Weights of a small GPT-style language model, trained from scratch on English Wikipedia: rotary positions, a variant of Adam for these matrices.
MLP neurons of a small language model. Each row is named by its layer, matrix (down: output weights) and neuron, and shows model dimensions 160-255. Each number is 500 + 25 x the weight over its row's rms, rounded and kept within 0 to 999. Numbers have three digits each.
After each neuron's rows, "fires before" lists the tokens most often just after its 100 highest values on Wikipedia text that the model never trained on; "raises" lists the tokens whose logits its output raises most directly, leaving later layers aside. A number after a token or word is its count.

L5.down768:487504505462504491489487511532531508521527486505498551469490546525469518472518506473471513519472463450470499482543517476514523476505494479499516520519540490506506516466479511495487487514542497483440529513479498495556475480512550498540504468517493473494484493449512514483509535489542497480
fires before: "le" 22, "en" 12, "ne" 9, "ven" 7
raises: "ven", "lan", "dy", "led", "ge"

L5.down617:456488491514544477496521495483476501506471490504528493474475535512480473482494519495471530487497550535478472505484465494473443505450487492500492474514472492525499525554529507546486487531474520489505453454517522517481529483484515490531523486514518434509494520516471500532507473501482521563
fires before: "ed" 16, "g" 12, "x" 10, "go" 9, "ver" 7, "ce" 6
raises: "ed", "x", "ce", "w", "ut"

L5.down943:476526513542511512492528506515528535549595472506532508504497524531513506469499446479489497450562526468455468479484509511487490472469494472534524455460513494481480503511519492497520528461513500487484525520545490515535480501494476488535462487502464532434505493488490553493499451512476509508
fires before: "on" 16, "son" 16, "ley" 8, "ki" 8, "ō" 7
raises: "ley", "house", "ee", "ō", "ong"

L5.down1155:481501512504507485486572493460471468494528503504470540540552501530511460497512510501503503509516463535474547502524505464474524512494538454512477504508514460491546539553524449491466508506507516498510513531494531475503501503500485465493504481527511532507507530512507441516467484483490493496
fires before: "ur" 18, "er" 10, "c" 9, "im" 8, "ation" 7
raises: "ur", "equ", "c", "ation", "ter"

L5.down1108:489506438512449494508475475521474521504479527548509498515517478459460464503445461484514495535509489509487501472508511488525487520494477473466497541482496527486486517566524478517495466515550467503498493515489508529491458519492503492461469527525466493528511503480476521509485506512500499512
fires before: "e" 31, "ut" 13, "ve" 6, "ne" 6, "es" 5, "de" 5
raises: "pe", "ve", "e", "es", "spect"

L5.down898:464481540436452524493523479481518484505502498534486518518510481478488515506471480540496456484481511511494505498447531498498494528517534491498462474499472498508497532504512482478501525497489522503523474512490478481495488466523536465517486497497502517497510482498507509493508520526531486529
fires before: "ure" 56, "ur" 24, "iv" 4
raises: "ure", "ur", "rt", "ter", "iv"

L5.down496:473548452517504498503500476504546506486522473481503475508497499488508463497463537486481516518527492498554499493494510481522491499506511529477504503459505501480481496533497469501448499519544556490535500509493495470485512522493497513477488414560510520485528523552508512535489471515469481555
fires before: "ed" 27, " Re" 9, "ated" 8, "ut" 7, "d" 5, "23" 4
raises: "ed", "ted", "22", "ment", "ated"

L5.down408:438539497483487505480523533495518511480488524471519458526527495505510499479525524502451535517458509506495502501451500548496492540513485513485505497454515524481516460481500485520519484500490502528477478480529500520488481470505530520518542476474506518465483508500503485506496552532465488479
fires before: "o" 24, "ol" 14, "u" 12, "os" 6, "om" 5, "ung" 4
raises: "ol", "o", "om", "99", "os"